Weights of a small transformer language model.
Size: 6 heads of 32, MLP 1152 squared ReLU.
Training: 144M tokens, 4380 steps.
MLP neurons of a small language model. Each row is named by its layer, matrix (up: input weights; down: output weights) and neuron, and shows model dimensions 0-191. Each number is 128 + 32 x the weight over its row's rms, rounded and kept within 0 to 255. Numbers have three digits each.
After each neuron's rows, "fires on" lists the tokens most often at its 100 highest values on Wikipedia text that the model never trained on. A number after a token or word is its count.

L5.up171:099142132159100166115158102138097090083090107135124112142120145131198199149106146150140053151129129101102174071102137136116088068109115063157095173151121149108096139128156114167113120053097142138138142113127150119148111114135094168132098115198127138125183174112149093111131106185079095087091061129134163061129089142190141098075134139096125121152174159096120146163101132158187145091122137164078065055110183132151154110124106130097131090133096165083092110138215095132114165112121105162174141131073158116117103117164134118126145116123077162152166116099079109066122102151202150136
L5.down171:122123120085150140109125099115094147117159164152102097095154162126130126071082123151177152114070154136099203146049144122115107121181140158131141092125164169192101140166114092116140120060104122166131144127158086156122146175128085109073173152096145163176109174150140124148137100074094103108088145089106064140160184103120118163125124136144156137137135143193143078153140078101131141096129079144070177149120146218129180180137159122161137110121140088152124126099103076100074040133089122115125153102161141230127116098100182143105113156082133120076089129136086120144122115170125105154
fires on: "at" 17, "er" 13, "u" 12, "end" 8, "ut" 6, "al" 5

L3.up380:143125100120094144121082161197139067210152148145138129147121138136142098145155120114128126119159142193110094114177158138104164145134112075141200162150157186136148114144162128147152116137108107190184133058100155118159146139150139126155117109143108168125076085121028093139084145114169136147141171163116138208032125125139090138102067116164164136134147065128092105121160093059114112103055130112147106151117160070118120079110131089174157190160082110126116142128162149136092127117119160131104159160118106127105136120169106136108101111061142064141084093142148134161191136119110155095
L3.down380:133131121162094116081122112201125123135131094169099103122150209109125148121098126144180120065136128148074087129175162144116139165125102111132136107063141162118171103136143120105099152112144165063130133166083138156122123127137121150178084063140167097102073145133066098098099146069136113149207089095155089145054138087135106148039074105162125125118146108120133111164193129104153139114083177131091151190153162096152099089051128080125088159165101132124147105174117130162117169134135105124124127173127106101118198113162058143114154134135114085158131083129079117190160127161131107101
fires on: " I" 87, " II" 6, "I" 4

L3.up344:135191115102144109131158137122134070124157182133114164112123138174108178134112109087133191149142110115111151114140104156130104139122047076168151151174196141135117136112175125138131157120070130157144165092163117140164147142188107095130138178129117115150168125136116201161097164168129141153092097085229166165107181156175123077104110123115126149092138109148126072127104174139193047125103073097124135149125089170116083144191169180089140094151094214163106146153175076180110111133120133120103123115165127165151130123141142103112134062185109137168078143147143124163139145158137152103
L3.down344:142101137117142108133128071113154085126163135134126103125123157108075209160169127059221100114116127094140105157108128158088127156165170187131132120128154161089152123163176179120077117090102185133122150135151103165095169130096111111093126104169106137133159152159088137118146097184157074163097127148120136067183174103092101088066139156158161155134137147128161108150135150160121136203162152081116106156053081125096120102170103139110087112124146064156124103144167149089101108102048121135127127160126106097064171130084133148121104147117110122147108159131200217158164097102145164109
fires on: "k" 23, "ak" 18, "an" 18, "sk" 12, " Russ" 11, "ber" 8

L5.up542:140134138117143179127059082203114056153110106094122112172149130151126064116154159089126130164164112105118103180139130114129058133164156097170125118119156157057130175116157123149108179135137155152140133105133133154085160074140169108098138107115150161101138122155101112074203090115095164091124136148074111139125131109142128147071130106127140127135036121174128114090131107120077112117140095145107111171149137126101144109163157083108143159161172176068142187138151084097091027174126086179101179131133093063084120113122111199094075099150175126115132127115151124094157069136128119160
L5.down542:136144054147096125171120118144080115136077134113121134129208196099105135128164117156122120127160140164137183152126099085171167129153087063077124121100119144130130041159049148089148114161169070126136154094172172117143083114090078099138118093132208170142102170089136124140131071157133125121183133178104137102159159129100137157120126126084180093134177108171134132169142199130181077107095161090172141061114170097104117150111102095149140171154156122094157155114187106111112136168105139115121093107110103118082093059131142124099125165160118108168142170125105158154135168151131175150
fires on: " in" 62, " for" 10, " at" 6, " as" 4

L5.up916:121167102141178157138077137135147161103139116148109149140109204108142104046134174136105064075149108126181127110121136147123127124114099175141131155115175154122102107070162163118115115129110174199088189100056201150113149125131163150188091086072191153095132116132109165161129077077114114122108079155130107122084128076133089139179130162168128130080113160176106123128150117138120149139109155200199153152132139125105127163161095113101114142122165132147167132126140098154158141074115104122135122114191161153113117119178037157095082163142155141113124150127068115172137172117203161100
L5.down916:142107141157148093152156119108123075113097086139106077133084153166161144206155099133154076119111121117156140161138114151079142132137160118171177107126121129083160093152105139084143136164098166149072102145075177124144151148164162132150077099074096146136122139189127158098090112168077166148092106144116084197121131175115103114102173076100174172131124123125160009066108139119165137146160115146155141115106162157147107140144177172136138088130166092125133144156130138136180107198154116142116133114150155116205121131103181139093134177092066093138150170094155191149127157115158199165
fires on: " re" 39, " Re" 23, "m" 19, "leg" 4

L5.up311:099105096147124206174194153145134111132107133095082160127129091119135161189139068142147158092139140144175143153161088131115124117150189103156151175118146178121115104180131138209136196169186117094204135088146106052115141123134154100126160161151126205065151067151139122106144144139114151093152111211127137124145163112117082115172071160080180117104111095171134152136157143160124128131128105119170122058107101108078116093167158136137151120161150127161138115140169159124080151091084138171075124072132132170089128144114050131090124145107130102111088132126175100120129172152140134094
L5.down311:147145105113113116151139164157126138119175116112163077057152168172165127115143214076101104104155186121158132089143158167100099124073112149076109126113124158116143137159104113118157151166133136170136141118136152149101142156105144141150213146125107138132025145126068181144131130144110106172149083136133187142118129133160138110120103136146139141201133152143160110177135107134175134089161076160104174162226178156140135108070056113156126155118148097123125235068097109128178185112086104086183148166135104141133162094143109121088115164127142124119118133134140137146111143138130137204
fires on: " was" 34, " is" 32, "'" 10, "ed" 7

L3.up774:123079113057108105191115100155111116126085195062155146146118165145126119143100095137096134105187130105127154114142145133121090134181122115135156167102092098156068125099153098136189151118153126146138096094131158113147100134164123109139086171139116139149140159103133128093123084072157119101066098114158171146112160134154149140122108113040123099152112131153200103126076112180198161139074111163151155136161073138176108098146154184120212092197149132115101104114160119135088154075118093052141147130124097108094092157167102116157107017116157138161091143129113109179138101111141165113
L3.down774:142176155130074138129073101134144100159137136098078145118103139164146117093135106160182203137106175148120143154117081196113123144084153115095096113097083150104082114232142141099120147142124136148157157138147158125099123127178153145099143193169116123120113179092161190143133139134113135152149133136184136039087134164153141118172129120153087112112158126151115051091158114139140127146183121052113112150060139151101136167125128118126044130166160145141101117150152085078140159055151115191068103130094210161097139119137173131114137136157091190131142099119106109158088157115117134090
fires on: "il" 25, "on" 11, "hen" 8, "ill" 7, "enc" 6

L3.up1114:101158129136121131158113079111123149138177119131154139161145124178171092136155145149115178146172108119099160070075118090143071125178087108137106163108171131093151086093144130178147176125078081117084111111106129108170134166143133135075082087181094200115151132100115171136162093094081122073155122138123114111115071128151167084140127091124132092119110141107111140120076116127146123154173206091127173136186172138147174132139110108075120174140135173113062079185145113151144125085137165177087087121101146121083206145165091144100065149152159042120170082122103151074136151117146140100
L3.down1114:110135142131141096076091084135134141181070083150150110157115123141194118124147147105146148142120113082174103140116167098097125075130087172123137095087134213103117124130133172172154141117106100068097127095110083142122088132089133129102142071108074128175141116172145102126099137214105145138149109079109113237101084110178119125110179040123189089123150130077156180138130156111124122065114165133122143136142133133093122063107172042163123089123147143163114119107169099149148089153106197145060085153187123095119133118130128158091154150143166139159157101146118144134100106130123152103
fires on: "w" 16, "0" 16, "ig" 12, "ob" 10, "end" 8, "ep" 5

L3.up571:077083149195125164091112148097088085158122143156162132094123090116120123058131172169166135131185088084140155151097129145136071163147142124176162162173078127077092100133083068174134127156113099107091197165154142129120121094090162145123103160139119139045133154151127161178115122079106140091148175072155154192172136157098190140205132097118117097089155105140126147088219145109104141120115061080158108100129150093107132141108109156128154179120089144132115149099172143145132108089094124095150114076147108131091120126148118081136122172089139137192143126159105133121134124086168194153
L3.down571:124181141171143114182117150181152157124155076173186066107177120103127100191112164093163167138110128119132029121104145149083138104139136157149106162121135148167103144119102188134057130138105064158073099109113116141110148161139158148083160081151152144119100152068083105123141146132105182135134068119119116119151123055173163134148140171159119151122198111069146154077195100113166110156081087104160150087133093175164152105116116150168112124066115132119126153101073098170095128159107092158115108118197170120077121160132057125101125136105144153128144165099105122141107107129122166087
fires on: "ap" 28, "at" 22, "et" 12, "ian" 8, "ed" 7, "amp" 6

L5.up917:149045096182126138134108150149066128084144092099128106173084192201103093142080104160110135123087110106075126098180118072113125122172085107167100155115131100103129125068096113187125175154182103146136167112085160095131143118136151145153140122134159117116166123098135079174197136160143152104164125093123133145150136137118126159133168132181161078209059134156078091166137136149083150070124135144091161121176146113127133143123113091121141110139189146101074145177042155166099129101104091106066095167122129105088130137153128120091044121116137122073166103154145156134158136096112125148
L5.down917:090156139102097188135096121145092076120091092107140137100106113114176073138121142086081169113141129137129130117084133120151164172142138097129169071173190171152080090068074128147136085185126151095069097150130161146116149087061044163136166111121139140128120125119124112170115151103158102095160136119115080137115112102105149090129110166176174086118187098149082136119121161111095121194119158160092120135101080083134115174074179119134138080192122179123138143156088106135129098106183113183102136117156120063074124076160083181117123184079128156081097114130146079163145111087124111129
fires on: "ust" 16, " to" 12, " than" 11, "s" 9, "ly" 7, "at" 6

L5.up114:167100160137126141145120095122118084100152118136099154095097124188140088107172092168116066163118136125169154074117143104119173168095080147141156108087079154133170112172131108135181132134162098081115168144136137135111181141149132178106106096115077223140127136110136136145176178107150137152097149194047070121206169153092136101137186144123059172075168085144100161137101138135141098148107117149198118101101077128137115117170135133083097097145118166146134106117111144142145142090113108104157078127187126106127085195083111163113151191146119120178164130092069144129186137118139155084
L5.down114:084147189126074098096131077119111140096144083170119085120133154143132128120156053130138105107118132087143159108164109093137140125113117150129106156155114090129136146183133139120081139124156125070117155111160129146112169131110076142158138113108200148219081101177129154108110120104137147049160099096119130127178120176097150176105103113128144146145129068068152123129123139137096114099162133147163188191128134103139051215136102024133150085123173144156107100123134105103058121116117170141156149221112102093132101102142180143094156157147149132147121096078098107070066144115123111119
fires on: " of" 25, "ing" 13, "al" 9, "ter" 8, "ur" 7, "W" 6

L3.up86:080085110091128093149097079136129155171187143113096079146125110138073083109137131091128081130097144123141203163108113103149105101117172222165135124120117091153123146073122109136108144117138120118130126140085064096145109120097103146083143087165116082131095098141169136152193107128089166113136113134118101169105094114136073134116095100122133138146185129212129107164189163082172135184109143178128115058148125074150179109088079142103065095117146128149096093120101162119164157091217156119154158119110108108086157074080126139138106096119142087081131054139101120143189145134134105163
L3.down86:146135108144108098153133134094089149086098154131050082141107128133121152096159105161137078214101148140103147188144103140060139122164146163148154173113183114183109117115107208138166129114082181091090112147077144114112099137173121131078138161131105193126128152109179084167076108109155124122166126077106069129127196142142103109115113130133097113119107159108072092200119128140142220177105115096120125128171102139107157136153100201144097064103142154066126125094124114186137168140161112128112081117112146133143151148151178094130096115145130103116083118129145090171146086166058173131
fires on: " to" 23, " -" 22, " |" 21, " and" 18, " –" 6, ";" 5

L4.up336:090153164189138106136176107095115151132177139132120136180166146103113140113176106109115134115189110143196132111141108114163103110093138104103139085113146099061151153154133173148198130154124163103140150120103125131117094102160118071123076176103123111076117117124131158098140132112098103145124165091072077088204145196114147128164123128109096148119048223098116183147152077139149104113109138155122074129167117201136148125200129207158099118134120100085118112111094175127104231150121145154133120161181127136103121121169158120083104095139160172162143097124153096130092083130171150129
L4.down336:111105073142112218096114125136078069206101127136104125128140010108160183130194157142140093110181162144108145108132172142125137106177133150086132099151066124086097133136122182093102118076097126126112117108130073081075106110136130091184105143144145139097125090153114182111138195128136150156160143098140158099095113148064134119133119128082143103094132103110108140133134147104110109119167102094154097137111101118090147164108127110141123097045152166173099118125067153116172128138153102162121150105101179178135189148099151123122168137120126138091151130115173143024082095079090146122
fires on: "|" 22, "le" 14, " on" 9, "b" 8, " |" 7, "ap" 7

L4.up533:118118106152132186059158117128184155142139111124139078135067119139102112091119161112147120136119193132108200124152139107106140109138176147138156137142142163025096081169159099123134091135186127134107136108087108087171163121061137076080096104142128087121144101139093057105133054123150131124174066141147124185098178097151105099185122138136138127091142138114179119150135176133111121107135128126145123114169127106130115105176153127105156129100080128121165134088144128074177102103079070127179127155109136072129050103170131116179113133118119075110119155183118084126124101093139086024
L4.down533:100129092134112092162144114078197109167080162173142124136119095140165125104071085129115138125134074144148108067159136133174076139103095102107146088173136136116169121138140128176133108102151166093139095121138104140086087153063124212133128117124104137187125127113111183117091093118130138150170171142112113142132137109128111075140143103098100091147166176090173141122154113144158132122167171127142095132147189161082127149094109131160170118082074111064123113126096155115133157129041206131093094118088230171081115145148148077141133121146067163075070179093121125159140165185113154126
fires on: "d" 28, "p" 13, "Th" 8, "199" 8, "," 7

L5.up946:134220105186093205171118100166143130144130126092105171132110111093080097140149147116143124143165114088109129166136111106093093138102155088139066183136140161152128109079181129181202172103175149156158133073164150110099135201157144130096157169153165134115106166101097121141166131151065150103109112116206136111100118091161149129097048174148138104123053112169134159121132093119128124135147098159050165116174143142108179076061143133117144116124164114095155097166147159141165106128154084136139118125154117095148072158134099148132122085147173119089139114114138162165168086138138058133
L5.down946:071097128147113122141068143142156097105131092171151146131171152108158123106129155159107114102121118117124152098145094166123134181157146150083095127136172110090116096147083108065106206095151156071139125147138139172101108110129082135110106172111082156097133150147120174079124126171110125135131195145088213114124170133136090144101125061022155141159161122196043096163117191136140137127153165118160115118135182116133145127119101163139125124129115146115176143126124070173124104150108113149113087117127157192080084093140156142104114205182076127098165115136068094146108132040136153132
fires on: " as" 24, " to" 12, " at" 12, "g" 10, " is" 8

L3.up849:074077104161149147119091156125097109094133116165132103132120169170132105089132172184217119099069112133177150069180124132149168122095085157153102126071161091099158118055157125110093109134170115145119088068159112169109156117149104138108123098091130080134149200131115094091079152123100146123100148148117134140128120154157185103144106194158132124075131174097140132169161190147132115141159110141091126112120169095097169125136060160121112089095121152134108149137121133062140143131119081092099147190132091112074090124166140136086061117129210142177125163140066148186111116154157078100
L3.down849:140156169149122131186135119195134101137087100158125102109149094095154161150122086077108135127108149150140166200098141121126173111119087177161131152098101104113046144096053099098129145117158147135068140044131105095098133115150121119145128111133160194078164143137153099112130136115100074109161142097111069136142129164141128126137151104125144129137190148125154088135158120165103084132150147184082142180079119156182148123126207077126127110154105052181140138249145143144128126147112133151172172094178138137147185107137151137155160116082124128063104128200133142089117138149089124138
fires on: "ov" 13, "ig" 12, "ell" 9, " Conserv" 7, "id" 5, "olog" 5

L3.up562:184166123138110104077107097153096117170091152155097149114122107163163069127136096151057098089120115127168096155110133155167091115133133101122209103203156090122160136105128131178152059135107103174124159072095136116156162156183138123126128102102121099111099146128092093133102168148127136162144141125130174162147131141132077172129154134134158077179093098135090129142176169147133026118099121151169099138123130073152170104110144130152194107176102093148158198125138129086059115122128131127180100144162068086145119079124108117196156049111127096184121130144083096115086147149112089162
L3.down562:186135137159088081108095127170111035160157103133136095145145145160143141117140087170180118097105166098141091142123125166118148112123144167161157063081098115167142095119137098181116076120105122100106197082110118123171136128215149160093042068132078129067057115100098111149117173144136087133120085108136156126131091126107061154119142166135102112092104111082141121104119164146110095149060180178102091174154165092144133115092107109149134142124151094152117083163127133099115125064128083122084128169053119124143090104103112154155130119153161125064125087186088091126135135103122164136
fires on: "M" 40, " /" 24, "I" 20, " I" 7, " fem" 5

L4.up1014:170092167101112134092133139080131133135164134119128099182137149145107057132102126196145179149118163122168152111080107123132119146131109084195131119116154161099107135106130121173162178111185086108133141043175176122133117152175156153043142110132133097140188119142184142120151146094137126186173175099151105122131101113120147111131161116124168104133055095182098132179108157161140103194096160102113177085133161106105130107131098084092097158130129128108146071177110122123139120173156136166152117095108159158106080117109045152152093172107145129112155114168097204043155108076157123154
L4.down1014:106157100090129149157108075139107163165094144106126129155202086150148185128075092098096121156108135052022144109124106125133200116059085098128082153150099140132092090137110150089117094100098128130163180136169117074105094140123135147230137117136142138115121143103172149112082164125034156144116149118153119146152168171109137134105175125139181136092162135094129214132112115116147151068141085096087090111138102119088160075123120109129115134177087119157155086131136121093063115133142110171112132105072150119168148113153165110104167147095144127138156096094119102125126121098159202102
fires on: "w" 19, "ou" 15, "em" 12, "er" 9, "ig" 6

L5.up331:083125159058194144150061103154124207179145121139156175138087088109136191128142133113131189105169095131101152054116144107099114130112109148196136180197112168110122127182125103146194144107117205103159103146103152086147136141144152109117076161119189152133102106212163132084127104141143153129107150100149166137148125125085129114109172128131172117142111133203145152089117144185217150127091123138147092104118088114160093139188081145136152103136119133125119141137122152121149112103121064126140081122153151144111135149136084123117089034110151147132131095114130117139109119049148135180
L5.down331:142127170126157143183157083185162108128121123098120174155114091139124106111122145120143081094064167162111142118144118134152103164132090132146145081133114148110089096124068091159180104050172163124196151151117183180140126187123104115106088156100135121160097081157117162101099095085064201137105164100152082166115111146130156108125180130124157104074123150125122131063142098183130097137148120130051116147119071125073126089101122063187098168135131103160146161127091082109117107171168144104141138114135151039150093084144097107155130111108145164147130102068099059150095167103118124163
fires on: "il" 18, "p" 12, " exper" 10, "on" 9, "re" 8

L5.up244:126131103104164143132097204075182107126123157068075116126141131129087132111135112109110154076154162192094164138114154132083136089079138191185117160138128065130129147145176125099146109134131119210104138157173096068146134172153155141107147109172147094108102117137152071075118089136110136178132106097145132134153174115115073148138125112076130136143160066144146130115212094149173112094107176132117136163160127113178132163107066167046156058145119081087147145106123154124135152124150162127122175085165138220154141112127112088122178109106150153155155106144080122135192151103129090158
L5.down244:114098158121153153103105081142083142108115104157155130184147114126107130125044121106096132169174121067154176143139088116215146106115123116179157082084143158102105120150116092118099060092173051088131054138136129142070094112198118169183159143110114143137093147136120148138085173090164140120158157124136134085172136068092091143141106100129161070091104134150111125156081125115152168114093131099159133132168128189119144140164100113137127073191123106135119097168092133147136155115117077109101156194063114172171134048168168077118132147138149172142155093117101137079110097129137162108
fires on: " " 54, " |" 19, " and" 6, "." 5

L3.up290:129150136093122106073134139095132154109182124196137114135081114113169139096164142165122087116161179162113164150097109138120130153123093079171151134166080112137169141118137143107173158187049099162121149105116158077141078182118148208095147127109089182110150129076148166089074108102148132109175143148082138133117131125074087062188157126126118062113095122144122145155091173174119080165103116109177146114135087134118133085190145131121106146089108101169096120134145116113157154152093126127185107068184126128210072142153074167125116127152130194121145111136090090163153166137186112094
L3.down290:082117149114105112137143134148136144130141136126131093113102134074123154134177149144131130089131156149118152182080107127103164184152117092156124079138113152181166152127082112110177138154106170125147069141106161123166138126121175200095096110199129131125115112126075151095077123096140158100170153139094118119125166115070083074181155146111138040132083166120116111108158184131149107164114098077167117116116158153152130042140113078104079132042155092154084113098120098082155177198122125111148123108194136094136141163124071086114156195157105190107088146136124144166167150127189170124
fires on: " trans" 32, " ad" 20, " $" 11, " Trans" 10, "ol" 7

L5.up872:159138121114154126102131132094152099135162097160125174032134111240165087077147081162100129162167123139127151166088119089075167158064131174099125072128130136175107179135097144094143117105175090160137167124103082064159181098134142164133133175160162201189168128105155135119195159120090092133116139097174117142137196126137088123141100164167110120143116124175127102128149144141127117111090090110168110154066102143115089124159155138145104123146119129192059090132168108151109140125096135198129116128186117114160119132206100138145130128121142107108148076074127129117135074169127149140
L5.down872:159130168120122143192091126127108147094182119152166090105131128127118162094182103151117062193133177163151156091166171126159124138079127187149110167129195061160129130092108144164160109115067140114105119138076044096109096134110130155146164124099136151161101123208144115168137113193173220140089133111114141170102111221140102112120136180079186120089116096138088126096100174127136073104205143164167164130137146137082126188132129134117147130086128153153090091089152139132128103097168090138102132168100139120100072184152132150151132142104124121138128124168083137129150156128130148131
fires on: " of" 43, "al" 16, " K" 10, "ar" 7

L3.up947:104168105172137110089150067102091156137101122129161147120114133116123146125199132124139109147159196083156155120087048123155174100117141093140154191159130106160119156111087160106138141143131176129136129148109122130161070096139155147154182182124123119038129086125122183143091126155126068116118098123000121075114117112071185087068101125131167111125137083166117109111148092173117110145118123133109164188112160177147131130143100166141181104092105093173152078126142153128114125134122118142135173129113109152188156123174164134167050114164134153114129107084111151168099109079131167087
L3.down947:129095183183181121128184127148078105121097163097137117093149141094153207120121134125107164119171171125190077119141128127139184166136128116107129072115099124077065150096110135128167115099119103125081119131153123134096126121170124165160137124107131104095115129143114158118068136109180135136142126133209156138143128127199084129107146123156086078061162145092160154159121153174097052138077156125134131166099140146143144120157160110095120067017198115101038095134122112142125148096122193125127143121161141077136151113169098124088159096120125120060130128155162151095100061109153112125
fires on: "|" 80, " |" 19

L3.up394:170134082077103152152069115170115118107140123167141106176097154137118093097151126163088151166184163097140134095094117115150131103094186104111085192099153122103109130129125127090126115129097130210112089112159154159134100135147131149176218145054110158149111115192059166126115184172143140140127085132086176113119164136090074162146185147191078095116188142149100144107126109134097109148122104103132112148172093113189118081105107123136126091104121170103139109102053087120087138148127165098083113130081082162138067140164147169183112099122086134150146148097137133199158129115090084117
L3.down394:145147066115163075185127166158134130122188120133080092113128184086200051148141123110132109146186149096063078124106108148096132177142114144101056153137148154131069174124135194116126094144115084155131144121123098113134173108109127134191133111085164133101173138088146129128180109140168155128189185093167106182102174197134153140107158108123143095151121127137124097126112098084126111154096148132112079157200089097111115135152142104129107111146111136085194036079139111100118191165122178166067115122080123110113119111134152103133100141085090112125129157085075098135162116133157106107
fires on: ")\n" 34, "\n" 29, " Year" 11, " pro" 6, ".\n" 5, ":\n" 4

L4.up76:112136124145206167117137135130107156139149134134077126100113087130096115152106161105117119091082182153110192082161116086112135039112116135170181146146196136128147124095099157103155147120118154189131155151083190171136056170055122117166144107165141145076126165116160097100059166149075080093090118100154123129126134099088095159062155149102087086142146128115093136189156113142162139081178096151086079064157082142128138142103124122132119095122120140160092135131091129103180139077074176135176139143115144114103107180151168145117124066204098162139155102141096128140156113119105114127
L4.down76:122174099171152124110132103143150131155029142145145140103151084170161114121180153121125116176106127177185085101140145183132098161176097161074105117140126122157150123162134098125166129128136071176145185124120112149155169152107150138109070130154062125135199118127154123171126133129103175149132154163149116156127136108097067151111118115110052089090124153124122104185143154128158150114130082160082128154117182164139138155090176063126096182063133094149074122139133133156188136111101037134182126151169145196176143141111178103133088086136144161123107154118114144164138089196139131184
fires on: "ut" 23, "or" 16, "let" 8, "ard" 8, "at" 7, "al" 4

L4.up931:168096153129170140054158095157108109157146120149084104092096084166095093147157142107138168157141114100101143136172168174145126185124164101138127082133175177049081155129113108131126091075177083082132170144142159190130148058082164127118101119156128120186106170117157144104115131100140145110101122048118100110151098152096095127126079156140132139143089122150159183142154077069117105078152127102159166193167215110127125133174102122115116148153117157100174096120140120149098109165114103129205086112126106142184084111110196098155171106147167169132070128171145092099161115134124126136
L4.down931:133108056149067162171113185107058149144122160137154113110168128106109150124172141157099123130103087060124151133148126130176152103139135112168120159094079163161089107198130116115093087099111140064130168117100096106117115190097204199133113064138135144107122116136121132116107115106143109148087156102199144140123146113085107121115107142118149093093154104074054156115108142098080111141134125103140092111111159122150097063181131086123096130121148112125067194177129135113091189103188202116135099104154149143114072095180146079158172143161099101100158099159152102126142206137144108120
fires on: ":" 38, "al" 15, "f" 9, "a" 5, "yn" 4

L3.up40:091097071130121114115143164155073102069106132154178104196061115078153053110142128110176151146096113110090197122212170124175105070129094144146125125101140107089113072117133130138121163176127131146150163093117134144143116092114112203150116040151133090139105131143131183148155089144111133100131128121087117172142174134147160079170104143095087103117120126140093143069147114120138078210214069130146129088115169124135137116108098137111148161120100111134120133143141170106119168129104141154165113152153090144117073133157107124169094165083133113167138110140109130165172174042124182097
L3.down40:145124095127118107136144127088151109128184128115161079104088129142132156176150201076140131120106133092191159068134161090168137134147114161104120138178106179144085101113135164118141127161140206091076171101166150071165131101092112121121151158144146064093124205165102116127073117085147120097149097077098116195149124140120139129133133099160064118085160131114134130147145092099105099083110102169093109086156161167081178134158203110169078082157113109162082122115136158104146042087095090121132101137115086162139128075126113129172074109119142194142127188144129147200119141138140126142
fires on: "at" 36, "ed" 16, "est" 10, "ior" 7

L5.up453:105135084198170159096121170092097131078132167129081163138141123141098137171067107162154118108129128115156107174115124129124135167101141096153198154180155154166127136119146141097097144136088144151177095139099113167145086119122159172109126183105151134177111123158133087062041068071097097138095159161099119103117091130133115126165094132126137056122147124148104056135092100072104064173151110117127163142099129114112135074142100110068129145136103118141117083132142168119144151155132073174120109098100072166117089165160167109103152165146105197164085156194198105127136187100183142118
L5.down453:170134071164098056149176145153095170149141135137157156112169119129129162151137183134088103159119143171159162129136111148221161134146177143049102064085062145155147141139145077133126167159091146058157098125125123169144108145151177078120111118125155084119082135086083116158090133125103095124156131118091071097091150169064141114134157111158106098074112125159097124151126159088145104133059143095148082154107175162132099080157163104186103121095175119105105110116145163096143139163173142067115182159110131141080115192113146129122147166128120161133139138135157197157137186128132188116
fires on: " con" 69, " trans" 9, " Trans" 7, "|---|---|---|---" 5

L5.up435:150128109099130063129149106138130059143127117128158110153103115159121055099138111173092118169142143128094113115130124090156109107155146133109128119124113145091134113071087122198173119166126120145102077137122155107131063112151150130032140127079128179097190112089116121200155076154124171110095107091139103147052121078115105119150079178102122109104112097162090124129117144092144191105124145158140128092187162162084136110118124079120153137092118159108100114115176133196104182152174127127063142134112150126064105060151139081128046125156138119112071091144151100115168110138059063116
L5.down435:158163163128173135094125118076109118120141136126127157088084069171156123126153141101075158154137126075149086117118129096149118102147027136113127136144080153090076123137088106196163138152143144142132144196088129123096097152104092074151161174061139119185102120167168170095106129188167125107077142136136127159088139091107150145135162138154127155101100114113075068113130158129141140067114129111157113146145115103165124124191156050133120167130106118127120062114078062209116141153085095152127118163167159116114142116122101119175154208137138129115091153080219111117112158103121121079
fires on: " |" 23, " than" 10, "am" 9, " to" 8, "um" 7, " and" 5

L3.up85:122140101105103163135094128142155132042127107143129096158134195097099089118172181130125113201075194073138203138160160119143133099066106136146109143144155176143142143150135124123169075131113152130113101165111104195102155173120139097096169103091162114111114106130088123116108152150107115137029040127073139133131157111126164133135189113156133140178130149137160178091121142137136117124145123115133153132163125105183196108110091094186072118097103178105162128161093097158139078171035131124103093154116086168084096100122145086177117084157083108151130125159084135165108120115114135125
L3.down85:122151123161159144160119145115170030033126090060125057132078088099134117161098111160199157117114118140089145162143115127120107143133081143105117155146136052142137111167138167097125075137103118110139105124108083119114150136144147097157146112108212143120156140144162124101104125120163122100233135106140090105117101197121184162118127173135144148206085124105147165113119134149161108171106149173118104142180070141129152111149165125151040076101127117173120102123064103125131182125153120190129140103103107119066112094102160079143146105148108152130175125131078113123140154124172158139
fires on: ".\n\n" 29, "ell" 25, "\n" 10, ".\n" 9, ")\n" 7, "err" 5

L3.up419:077085147141157185105068116195144121092164132121162150177192212101118131107165084148087162144140152112157188151152108110139164123151131119134201120112142144152139165132159156117127122140160096167121146126107129119129148105139115113120040164116153088136111201122105141185204074139103177117163098130148080187184144152101129143149136124135144086151107114179167100095123155126126144090106184181133092121146155189127110144164132111125171071148148127126140183150125168076162115097157119151110119090111160180161097132177069148162137087095193133110141201151087109157139165116150176144
L3.down419:095089089150120135195108153147120098140183126154153116138141170104124115147148143078121074088128157124145090167118117111131230137123128120107113140083150119145177078153156136123129063117119096168056147148110144176153118149132097176137101137103114108144106102132096116225136109117116213104170145130122085138105121197127148086115098114162104072142143130162102064144123164149101113149186171119148080132145124174191112128143123081120158083155103107125158132109107104169180105160094140131040132116127140147189108134063092061099164099141070141092114210131119154117120118124154135073
fires on: " Re" 52, " re" 43

L4.up557:112117191041131158136159117179105149161166114122107145157147128117130166119140143116147102151156167108144181159175139085067080098191137121103062147112052157168090088135099160138140150191141195109126125138112181161097137148171112136099143114145144133194083121100149091070145161101139134129117060112155164096115135138170146152134140118140164108155114146096100133136123153149160123088088153070100098139158195177131162140127083183088112068166160096167089154154111116153083095135151088198172125094135110100096112132145105167173081145145124108113157202102140168121163138094120122057
L4.down557:134166114138160076104104131185141107118233159144138148082143148090129161128171147152096116139130172112119083117125219204086087085178149125102100159125144062067120130129047121127087085110159181080129121184115111149143166157102111143098140116126130194102064172125149152178151128128093058126073117122093146117098139181139097090123134095168151146104176155115102140173105139107176162114147155146101125150152174166152098133111158130157115154175173166135132176142101052157205112154155151132112111145111158136095099106149135139128167098133171102157156156102116136122147096136088109172
fires on: "and" 15, "sh" 12, "st" 9, "res" 6, "ban" 5, "ld" 5